Part of a small language model's weights.
Size: width 192, vocabulary 2048, 7.65M parameters.
Architecture: LayerNorm before each block, learned positions, biases, tied embeddings.
Training: a variant of Muon for these matrices, 9382 steps.
MLP neurons of a small language model. Each row is named by its layer, matrix (up: input weights) and neuron, and shows model dimensions 0-63. Each number is 50 + 15 x the weight over its row's rms, rounded and kept within 0 to 99.
Before each neuron's rows, "fires on" lists the tokens most often at its 100 highest values on Wikipedia text that the model never trained on; "fires after" lists the tokens most often just before its 100 highest values on Wikipedia text that the model never trained on.

fires on: ".", "con", "d", "ur"
fires after: " E", " No", "e", " re", " Re"
L8.up336:36 30 72 24 58 53 62 78 48 50 40 83 64 52 75 56 34 37 56 69 46 61 56 30 70 48 65 45 26 43 59 41 69 71 43 52 29 43 27 51 72 38 62 42 50 23 51 47 64 48 40 53 47 52 23 22 46 40 67 24 51 06 23 69

fires on: ".", "W", "T", "s", "go", "es"
fires after: " ", " No", " \"", " no", " For"
L8.up642:48 62 39 32 55 23 83 61 41 74 33 40 60 59 69 30 29 34 44 22 42 68 58 44 54 35 39 36 26 51 75 49 65 23 67 46 33 44 51 49 55 80 33 36 43 30 25 47 38 54 41 47 39 38 42 33 46 19 35 56 75 62 51 44

fires on: ";", " |", " —"
fires after: " —", "V", "R", " |", "L", "H"
L2.up743:20 41 26 62 81 23 60 53 67 53 46 51 72 48 45 46 55 56 71 50 50 70 50 48 39 48 69 75 66 45 27 54 48 27 44 27 59 65 82 42 50 84 70 44 50 63 55 22 27 70 38 68 35 44 47 52 56 72 57 47 61 87 48 47

fires on: "R", "C", "K", "N", "Y", "J"
fires after: "-", " Mc", " \"", " ("
L2.up48:25 50 43 39 40 64 72 52 63 50 48 39 44 54 41 47 41 61 76 27 52 64 33 43 22 54 42 50 47 67 55 22 25 55 56 74 37 42 60 57 50 51 41 50 66 57 32 50 39 56 33 34 12 30 56 48 53 31 67 45 76 71 51 46

fires on: "\n", " of", "m", "po"
fires after: "\n", "ki", "la", " University"
L5.up791:58 71 50 63 29 51 48 33 53 63 62 35 28 49 54 29 47 49 54 38 83 68 15 31 66 41 33 74 48 70 48 58 51 51 40 59 44 59 62 38 48 59 61 50 58 18 42 73 55 40 00 54 59 46 39 53 30 13 57 53 45 56 56 17

fires on: " to", " se", "y", "re", "ed", "er"
fires after: " the", "P", " B", " P", " The", "c"
L6.up113:37 60 55 56 67 66 77 35 37 56 56 44 65 74 42 52 56 41 44 57 58 47 66 69 54 63 49 31 44 60 49 58 51 59 45 16 36 47 42 60 32 75 44 66 37 53 63 35 81 46 32 38 50 50 58 13 73 70 46 65 50 62 47 82

fires on: "li", "cc", "ro", "qui", " re"
fires after: " ", "c", "hi"
L9.up711:38 47 50 54 70 62 85 40 39 62 54 66 51 16 45 43 40 39 34 52 67 60 66 46 48 84 44 31 33 67 43 39 59 45 58 54 47 37 42 33 39 29 30 34 36 36 30 54 53 44 55 33 30 43 70 51 33 53 38 40 52 58 62 31

fires on: "n", "m", "fe", "br", "or", "man"
fires after: "y", " You", "hy", "wi", "wa", "hu"
L7.up938:58 67 38 36 40 71 27 42 48 41 57 81 55 46 49 42 65 41 69 51 38 48 54 42 54 60 41 51 58 48 48 57 28 77 41 65 40 20 72 20 73 52 49 28 23 58 82 41 59 37 60 63 21 61 61 56 53 42 65 53 44 69 31 53

fires on: "od", "en", "all", "ep", "and", "op"
fires after: " Go", " G", " St", " st", "end"
L5.up563:39 42 47 55 46 50 49 31 55 29 37 45 36 75 52 56 43 13 44 66 66 50 29 50 30 66 30 68 74 41 64 51 45 52 41 55 40 42 85 46 51 44 61 55 53 63 25 53 55 53 60 60 61 66 58 71 60 46 32 58 51 49 42 41

fires on: "f", "op", "hi", "x", "ge", "la"
fires after: " Pe", " pro", " de", " An", "ne", " ex"
L9.up846:39 44 46 53 65 15 70 57 51 47 54 29 56 36 48 70 38 53 66 27 58 45 68 43 51 38 55 45 40 59 35 35 83 43 69 40 28 48 41 43 82 46 84 34 77 39 78 39 62 62 32 38 46 29 80 60 31 59 50 29 63 53 17 36

fires on: "er", "en", "ed", "oc", "al", "ue"
fires after: " V", "z", " F", "iv", "c"
L7.up811:40 62 62 26 44 38 79 63 36 43 54 49 56 58 64 61 59 43 63 64 66 59 88 75 42 38 36 32 46 37 35 74 52 38 70 72 53 51 56 66 27 45 30 72 63 61 45 16 74 40 26 76 52 38 50 87 36 34 42 43 34 42 68 37

fires on: "l", "o", "d", "lu", "ol", "a"
fires after: "A", "M", "ur", "C", "R", "E"
L9.up734:41 63 15 19 71 45 48 41 51 55 19 71 62 62 69 19 72 48 60 70 68 37 32 25 55 81 63 28 54 60 58 30 60 43 47 48 43 18 34 35 66 43 38 55 39 65 38 57 80 34 61 47 47 66 43 57 79 42 21 32 54 45 36 43

fires on: "s", "tra", "ie", "is"
fires after: " con", " de", " De", " in", " re"
L8.up788:74 67 64 24 29 43 50 47 32 34 44 23 35 69 52 47 61 71 44 48 29 61 38 69 46 45 42 51 27 57 77 49 70 45 34 56 55 71 64 59 64 78 28 78 51 44 36 50 63 53 40 66 54 46 51 59 43 54 32 58 10 65 60 42

fires on: "et", "as", "an", "mo", "ain", "ic"
fires after: " me", "p", " comp", "re", "po"
L5.up357:54 52 47 84 38 31 41 85 38 65 68 24 55 62 23 28 61 44 68 50 45 50 62 54 43 32 65 44 61 60 57 61 57 55 16 58 52 58 60 52 49 52 39 63 38 46 40 19 71 67 65 78 30 26 40 68 51 27 40 30 51 68 31 50

fires on: "ell", "and", "in", "ex", "w", "ment"
fires after: " T", " C", "th", " Da", " B", " La"
L9.up183:65 26 30 32 58 52 51 38 44 43 32 51 33 66 55 44 52 47 48 18 70 54 38 45 48 81 58 43 56 41 67 54 26 33 55 25 49 43 57 55 67 51 65 59 50 46 42 53 44 73 70 57 57 71 57 65 43 43 53 27 54 46 56 60

fires on: "n", "ch", "p", "k", "ial", "ct"
fires after: "ur", "ru", "un", " Cor", "g", "man"
L7.up584:33 38 41 36 45 51 12 31 32 69 47 62 32 29 52 68 62 50 53 91 30 26 37 51 60 70 35 43 55 71 53 37 65 41 15 57 40 48 58 46 41 54 69 47 32 53 23 63 47 77 23 47 24 39 48 41 78 12 50 63 62 14 40 48

fires on: "-", " ", "|", "d", "Personal"
fires after: "\n", "|", " co", "vi", "u"
L9.up529:40 29 37 68 68 54 69 75 25 61 66 87 57 67 56 76 31 38 35 77 26 50 64 86 54 15 41 52 50 58 49 48 43 70 45 37 66 52 54 31 62 71 21 31 34 77 36 31 67 71 49 50 40 49 69 31 50 57 53 55 38 46 66 41

fires on: "as", "ic", "ni", "ru", "c", "on"
fires after: "re", "p", "st", "la", "pa", "d"
L9.up514:41 52 64 47 69 71 54 67 28 23 51 49 26 37 45 51 55 56 49 53 36 51 84 52 56 66 76 54 65 38 42 46 23 51 70 45 46 42 84 66 37 66 68 47 36 47 44 42 59 34 50 25 38 49 60 71 42 41 63 20 49 64 54 73

fires on: "g", "k", "n", "ch", "gu"
fires after: "ar", "ur", "har", "ri", "ran", "or"
L6.up87:48 48 48 57 44 50 53 43 41 33 39 42 40 40 67 56 39 65 46 65 38 43 34 39 72 59 28 16 39 52 51 54 47 47 30 49 43 54 38 51 78 49 54 51 55 65 56 44 39 53 39 47 56 34 73 26 47 12 51 17 47 57 58 40

fires on: "ri", "w", "ub", "ist", "ur"
fires after: " d", " do", " D", " Do", "D", "ra"
L6.up717:46 50 65 38 51 55 39 37 18 57 59 62 74 65 25 29 44 53 47 40 41 70 28 66 33 40 45 45 77 71 64 39 36 40 54 36 50 82 70 47 89 59 68 44 50 44 48 51 51 37 35 52 53 20 46 40 39 26 39 23 63 42 50 52

fires on: "\n", " had", "On", "---|---|---|---|", " On", " In"
fires after: "\n", ".", " he", " de"
L5.up1112:35 50 49 44 33 38 44 61 28 42 42 53 35 48 38 53 70 58 40 35 76 42 44 27 50 28 38 36 61 43 48 65 53 71 51 29 39 38 66 74 60 42 75 51 64 37 59 52 50 36 62 59 30 49 54 61 52 40 51 57 40 38 65 56

fires on: "\n", " most"
fires after: "==", "\n", " =="
L7.up483:34 63 71 78 24 39 61 33 48 73 70 19 56 18 52 38 57 35 39 52 70 29 45 47 49 45 62 30 53 54 50 56 65 76 53 42 40 58 24 53 42 26 55 66 73 52 73 62 69 60 60 62 54 28 47 64 66 52 33 59 57 32 68 48

fires on: "min", "ent", "ed", "in", "udi", "u"
fires after: " ", " M", " w", " st", "d", " G"
L9.up727:44 73 49 43 53 57 58 44 23 55 42 69 44 43 53 86 43 59 50 64 41 52 53 56 53 67 50 36 57 23 36 52 25 59 51 35 50 51 41 15 58 87 69 41 34 28 62 79 76 32 48 54 63 51 73 44 85 59 35 75 39 17 53 47

fires on: "er", "ter", "ol", "ri", "r"
fires after: " Car", "va", " South", " de", " to", " North"
L7.up1062:41 60 67 59 30 26 79 31 32 52 24 26 62 59 37 47 79 32 42 82 48 38 31 69 87 52 35 62 57 53 33 72 64 70 67 55 45 45 44 76 48 55 69 41 66 20 50 58 39 51 54 30 36 44 82 51 38 37 17 54 45 22 47 67

fires on: " ", "3", "o", "ch", "4", " 3"
fires after: "\n", "|", "ri", "er"
L8.up720:27 56 52 62 57 42 65 65 38 60 56 35 38 14 53 31 53 52 53 53 79 60 52 56 45 39 46 52 46 67 49 58 66 14 46 40 48 32 43 42 99 37 71 50 50 45 39 41 53 45 44 56 42 62 62 45 24 33 59 36 63 45 32 49

fires on: "ed", " |", "ver", "et", "c", "or"
fires after: "ed", "c", "re", "P", " P", "g"
L6.up989:32 45 58 69 58 66 56 40 61 33 65 50 56 71 22 67 38 58 49 81 45 51 30 68 60 61 50 54 58 44 38 49 30 69 52 40 74 20 23 44 60 70 42 79 41 56 39 54 67 43 45 62 41 60 35 54 48 56 28 52 25 41 56 62

fires on: "ter", "f", "ad", "ch", "qui", "k"
fires after: "c", " de", " C", "ro", " ma", " "
L9.up480:45 70 33 23 43 56 73 61 53 41 78 64 44 44 41 67 63 55 35 82 75 48 56 63 55 64 39 69 24 40 45 54 74 63 60 48 36 39 58 35 65 65 51 22 28 34 21 51 70 49 37 48 36 42 57 47 25 42 47 37 47 28 64 52

fires on: "ight", "d", "S", "K", "c"
fires after: " Mc", " f", "n", " July", "van"
L5.up127:45 42 48 42 46 14 74 67 40 38 40 58 57 28 45 50 37 37 52 49 63 36 51 74 46 41 50 31 64 71 53 39 11 61 69 69 59 55 53 52 16 11 20 47 53 17 48 41 45 43 47 63 58 50 53 36 56 56 84 52 68 75 39 12

fires on: "L", "M", " f", "D", "C", "R"
fires after: " (", "\n", " \"", "e", ".", "ne"
L9.up586:38 73 48 52 53 60 68 15 76 83 25 35 53 60 38 40 43 43 63 38 26 73 49 64 57 28 43 65 29 69 40 35 31 56 65 48 41 53 70 78 32 52 63 61 55 52 44 40 63 33 28 63 27 38 53 51 71 70 61 32 32 46 27 31

fires on: "op", ".", "un", "li", "bor", "ig"
fires after: " p", " La", " la", " U", "s", " P"
L5.up348:68 62 51 27 09 67 72 20 31 30 30 60 67 42 46 28 56 41 64 58 69 45 44 38 27 44 43 45 47 56 16 56 55 40 48 51 58 63 34 47 53 67 68 39 65 35 77 59 30 59 50 51 55 43 59 76 42 41 58 39 47 33 40 61

fires on: " which", "la", "I", "R", "mm", "mmer"
fires after: " in", " A", " of", " co", "e", " on"
L6.up422:69 66 40 40 50 47 68 51 26 59 13 52 33 70 53 42 48 49 67 27 32 48 33 73 46 45 75 33 86 72 37 67 33 00 35 65 45 15 61 62 59 45 48 79 65 42 61 51 39 49 62 51 30 61 50 19 36 45 80 37 51 43 47 37

fires on: "d", "ed", "red", " d", "und", "est"
fires after: "il", "d", "th", "t", "l", "in"
L5.up346:43 53 74 53 31 65 73 49 43 63 29 73 60 50 53 38 18 40 70 54 58 68 35 43 50 43 58 32 45 36 46 53 26 39 56 33 34 51 54 43 33 64 46 37 52 36 65 37 35 53 64 33 73 32 61 63 40 54 75 69 59 73 43 52

fires on: " 19", " 16", " 18", " 17"
fires after: " in", " In", "In", " June"
L5.up302:59 57 47 68 36 57 71 58 34 40 32 20 54 40 54 30 57 65 78 47 42 25 52 47 39 24 41 46 29 72 40 58 62 58 60 52 51 27 52 44 08 51 84 68 58 39 43 59 48 53 32 42 46 38 65 53 44 49 55 55 39 61 31 51

fires on: "cc", "mp", "mb", "vent", "if"
fires after: " a", "ly", " A", " O", "A", " E"
L2.up165:55 46 50 72 57 39 53 43 65 28 34 58 55 60 24 61 43 39 65 69 57 80 77 25 47 65 71 72 40 55 37 76 65 35 00 20 38 44 57 45 94 66 30 50 71 41 76 63 60 20 31 53 54 50 25 57 42 45 47 68 64 44 50 42

fires on: "ed", "re", "s", ".", "king", "es"
fires after: " di", " Di", " No", "di", " do"
L5.up723:50 41 38 60 44 49 53 68 23 69 67 68 50 60 44 39 58 35 48 26 46 55 49 31 41 39 35 71 39 32 53 52 39 57 48 54 49 39 59 46 56 52 29 40 57 30 42 65 66 60 40 40 32 62 41 52 36 37 39 66 47 63 20 40

fires on: "li", " 16", " 19", " 18", " office", "ine"
fires after: " In", " in", " the", "In"
L7.up187:71 58 51 70 65 75 49 38 47 40 66 52 40 54 60 41 59 62 83 39 67 28 49 64 53 63 66 39 35 57 51 41 39 33 41 43 51 37 59 68 32 41 45 53 65 30 59 45 47 79 31 06 50 40 65 36 60 53 50 48 31 31 57 47

fires on: "s", "n", "le", "ne", "se", " 0"
fires after: "ce", "ba", "k", " |"
L6.up735:47 46 49 36 61 48 26 30 58 39 60 57 53 35 47 73 49 63 40 68 39 43 61 61 37 62 66 72 70 63 40 37 66 49 02 41 48 59 44 75 58 53 36 56 62 49 64 36 49 65 26 63 50 65 64 66 54 71 66 47 78 69 52 69

fires on: "ru", "w", "and", "ur", "equ"
fires after: " d", "st", "t", " C", " T", " c"
L8.up337:51 43 34 34 63 43 71 27 39 39 32 46 48 58 45 78 59 37 43 40 61 86 70 43 54 75 51 43 80 65 30 33 55 41 78 26 44 39 76 65 51 79 47 73 52 64 37 60 59 40 64 20 53 45 26 57 34 27 39 23 52 45 45 69

fires on: "ad", " Air", "th", " ", "ed"
fires after: " ", " High"
L9.up273:52 52 32 64 57 59 37 95 73 43 46 68 54 28 29 30 63 62 50 71 49 62 35 37 54 54 79 11 36 33 46 48 45 50 53 36 56 40 27 47 51 68 39 28 64 50 21 53 54 48 54 51 69 51 48 44 71 50 53 36 65 49 69 35

fires on: "\n", " ", " life", "ub"
fires after: "===", "==", " ==", "ly"
L7.up286:54 50 89 35 33 66 44 36 70 61 66 32 74 67 48 32 66 82 55 48 77 47 65 30 32 39 51 29 55 27 51 25 39 76 43 78 45 43 29 51 72 31 42 49 35 54 47 59 70 53 46 71 38 40 72 68 61 48 21 72 47 30 70 50

fires on: "en", "ar", "et", "ep", "el", "ight"
fires after: "n", " P", "t", " St", " st", " T"
L6.up1006:42 72 07 50 25 56 85 38 66 18 53 42 81 51 36 40 41 46 52 54 48 44 55 65 31 20 29 50 78 38 71 35 48 71 46 61 53 37 63 54 40 55 53 79 68 83 49 46 61 43 42 24 45 56 63 67 40 39 45 52 59 43 64 24

fires on: "s", "if", "po"
fires after: " de", "re", "ur", " De", "al", " in"
L8.up1082:60 77 52 29 18 44 77 20 63 52 60 45 10 47 57 50 70 58 62 62 37 59 26 69 40 55 53 30 41 74 61 44 59 61 66 46 44 49 49 60 58 25 60 59 54 62 57 71 49 32 45 45 30 47 51 61 52 75 45 67 32 65 51 38

fires on: "n", "s", "o", "on", "e"
fires after: "um", "g", "am", "im", "ș"
L6.up388:46 61 87 31 28 66 61 55 31 56 50 42 44 31 42 43 56 39 76 35 39 57 32 49 44 66 47 48 61 54 56 55 76 60 64 68 59 58 23 19 49 24 53 53 36 38 45 57 47 69 52 33 28 33 27 43 84 51 41 62 30 70 12 62

fires on: "co", "qui", "li", "ri"
fires after: "c", " de", " dis", " re", "en", "oc"
L5.up851:77 70 59 26 63 42 63 25 75 68 46 57 48 39 17 52 45 40 44 39 17 47 62 53 83 44 33 68 49 58 62 58 62 47 61 38 84 52 77 43 51 52 74 38 61 64 68 60 37 28 46 41 39 40 46 65 52 65 41 43 74 45 45 48

fires on: " |", "\n", "r", "im", "k", " is"
fires after: "s", "es", "le", "k", "al", "e"
L9.up483:47 40 41 70 63 35 63 28 63 65 64 92 39 45 33 29 48 28 65 41 45 44 53 38 53 49 61 52 59 64 36 43 37 77 56 24 34 44 60 61 72 57 41 11 53 68 43 49 32 41 33 67 49 29 41 58 38 35 58 12 42 68 63 53

fires on: "-", "|", "\n", " 1"
fires after: "\n", " |", "|", "-", "---|---|---|---|"
L5.up375:42 65 59 47 49 46 56 42 65 61 20 39 38 72 48 54 44 34 58 33 26 33 99 59 49 76 66 77 66 60 34 41 55 53 34 60 68 31 63 18 60 37 53 52 27 60 55 48 44 34 47 59 17 53 61 39 40 59 19 45 64 49 52 66

fires on: "s", "or", "at", "ta", "ra"
fires after: " st", " Bo", " Lo", " Mo", " St", " mo"
L9.up1130:53 59 56 46 46 41 34 47 59 35 72 58 50 59 46 50 52 23 60 27 35 53 77 41 54 57 57 32 63 64 42 54 43 44 70 41 50 42 81 42 54 44 67 43 48 49 52 70 35 46 54 72 71 47 55 90 46 61 35 42 61 37 79 77

fires on: "en", "-", "n", "|---|---|"
fires after: " ", "-", "---|---|---|---|", "\n", "row", "|---|---|"
L7.up928:36 55 43 16 62 41 27 13 68 55 33 32 50 66 40 54 60 66 66 53 49 30 54 51 57 84 48 72 48 18 81 50 39 40 28 52 49 20 57 66 42 48 42 48 36 56 49 30 46 46 52 28 51 31 19 45 48 47 28 76 56 18 32 60

fires on: "-", "t", " ", "op", "ation"
fires after: "\n", "|", " Char", "re"
L5.up666:45 50 42 43 46 47 62 66 48 69 53 55 48 62 66 63 41 45 46 45 42 46 58 42 52 42 40 60 57 45 35 24 58 45 30 53 90 36 41 21 55 60 37 43 48 51 25 58 52 29 54 42 29 56 62 33 49 22 66 50 83 59 41 55

fires on: "re", "t", "o", "at", " main"
fires after: " the", " fa", " The", " to", " in"
L6.up1046:47 51 29 55 24 39 75 78 45 32 28 49 31 54 45 70 65 54 51 63 30 26 81 64 81 51 55 57 58 41 36 36 59 68 75 50 56 35 55 49 59 65 36 57 66 42 39 64 48 49 33 46 41 24 73 37 56 63 53 69 32 47 37 65

fires on: "ch", "p", "tro", "em", "cho"
fires after: "s", " it", " su", "u", "es", "y"
L5.up637:43 41 32 63 71 37 39 56 49 69 86 53 68 65 40 67 35 45 64 48 49 67 68 67 66 68 38 48 20 58 53 71 48 44 44 55 43 59 50 37 60 57 35 38 48 67 70 55 52 64 47 42 61 39 67 49 30 42 52 44 42 27 78 43

fires on: "ar", "par", "ub", "fe", "op", "hi"
fires after: " E", " de", "E", " pro", " Pe", " P"
L6.up883:57 37 59 68 45 34 41 41 65 69 63 51 55 55 47 43 27 44 55 50 66 33 41 41 46 50 55 63 51 72 72 56 77 77 69 56 43 61 56 44 74 47 60 65 65 70 74 42 75 60 47 41 47 47 65 61 47 54 50 43 36 34 48 72

fires on: "al", "t", "se", " following", "at", " "
fires after: " con", " the", "x", " an", " The", "ter"
L8.up241:30 44 30 84 59 61 63 81 49 68 43 21 48 51 63 52 46 37 65 41 54 42 67 37 69 69 68 91 36 47 40 26 55 33 70 55 54 41 43 79 47 44 43 44 31 46 45 83 60 73 48 49 55 59 71 26 28 60 49 50 50 30 49 43

fires on: "\n", "al"
fires after: "==", " ==", " S"
L5.up504:53 27 74 56 24 55 49 35 61 31 43 37 36 41 73 49 56 58 43 42 55 61 32 36 33 53 45 53 48 67 53 58 61 48 51 26 32 51 42 55 49 35 43 69 51 52 55 60 38 48 50 73 55 63 44 49 43 73 19 52 43 30 62 75

fires on: "b", "com", "om", "im", "ad", "op"
fires after: " Al", " T", "c", "T", "C"
L7.up690:57 48 45 49 59 45 49 58 59 71 46 52 38 65 52 52 47 68 48 77 41 82 61 59 52 48 33 49 49 65 52 17 66 49 36 50 67 51 38 59 51 60 69 47 57 70 63 53 43 39 71 42 58 48 50 75 35 67 75 79 35 53 29 46

fires on: "\n", ":"
fires after: "\n", "==", "==="
L2.up674:60 59 66 55 17 59 34 36 55 46 10 67 29 58 39 37 60 53 22 53 77 67 70 48 58 50 33 58 57 40 40 72 77 72 20 52 86 52 68 46 38 41 36 28 60 39 55 47 33 39 63 67 44 40 43 35 68 48 20 46 51 23 58 68

fires on: "\n", "After", ":", " (", "The", "-"
fires after: "\n", "===", "==", "s"
L2.up1012:63 51 71 27 43 39 25 26 58 54 34 54 50 43 45 39 70 31 72 49 91 33 63 29 36 51 27 60 46 45 47 19 58 43 08 32 55 61 68 62 30 75 40 46 46 35 49 72 45 23 65 53 60 50 27 48 55 46 55 40 57 44 54 68

fires on: "\n"
fires after: "===", "==", " =="
L5.up1047:40 39 63 46 40 56 36 50 59 60 61 47 52 27 48 35 78 52 44 47 83 58 34 58 64 46 24 36 45 48 42 44 36 57 23 24 70 72 43 42 68 29 28 46 50 61 64 64 60 56 52 72 65 40 60 58 52 61 39 63 32 30 86 69

fires on: "k", "s", "f", "el", "ed"
fires after: "n", "or", "al", "s", "lin"
L6.up286:54 58 60 79 33 40 71 67 59 35 56 49 36 25 54 43 81 70 54 29 41 51 64 13 30 60 20 54 60 85 51 34 36 53 40 33 68 84 58 63 57 53 56 57 63 72 44 53 61 65 41 37 30 52 41 47 52 52 80 44 72 62 38 45

fires on: "s", "ed", "r", " |", "o"
fires after: "n", " J", "en", " T"
L5.up144:51 47 54 57 51 58 40 48 45 65 59 48 44 44 43 59 19 49 52 52 44 66 59 28 48 46 53 38 63 58 42 53 16 38 52 22 37 34 39 38 21 34 73 46 66 72 61 55 47 30 42 70 47 72 52 29 57 39 94 53 46 29 54 20

fires on: " ", "on", " in", " (", "-", "o"
fires after: "|", "-", "\n", ",", "M", " up"
L8.up793:43 46 41 43 70 38 73 58 30 69 70 39 72 49 53 73 23 54 62 40 54 56 48 24 44 36 69 50 58 48 44 75 87 51 57 49 35 30 74 39 57 67 14 51 41 55 15 41 64 52 47 56 26 64 62 45 46 46 43 43 39 45 67 57

fires on: "lu", "row", "ist", "r", "w", "la"
fires after: " G", "D", " g", "G", " D"
L7.up859:39 37 70 59 89 21 73 48 34 69 58 59 53 55 41 41 36 60 50 48 46 50 44 32 73 62 29 45 76 41 69 55 57 40 41 48 21 57 54 26 60 59 46 50 39 46 70 43 63 39 26 29 63 51 45 53 68 35 44 35 63 37 44 54

fires on: "w", "V", "ist", "art", "op", "f"
fires after: " T", " D", " ch", "ie", "D", "t"
L5.up1122:16 50 76 38 45 57 54 20 51 76 50 65 66 61 43 18 38 34 52 66 52 57 32 53 43 69 63 56 70 40 66 48 61 58 62 08 37 63 50 77 65 53 57 53 39 54 48 64 50 57 59 59 72 44 59 53 55 12 61 35 36 41 45 48

fires on: "ad", " E", "c", "ed", " Ad"
fires after: " ", " a", " in", " the", " is"
L8.up1140:63 44 31 29 58 47 54 88 72 44 43 63 53 53 44 22 40 37 61 50 34 63 99 45 50 49 41 38 35 56 55 54 36 18 64 41 39 60 58 57 39 51 32 53 61 40 42 48 53 68 55 49 40 57 64 46 71 65 74 45 51 31 35 47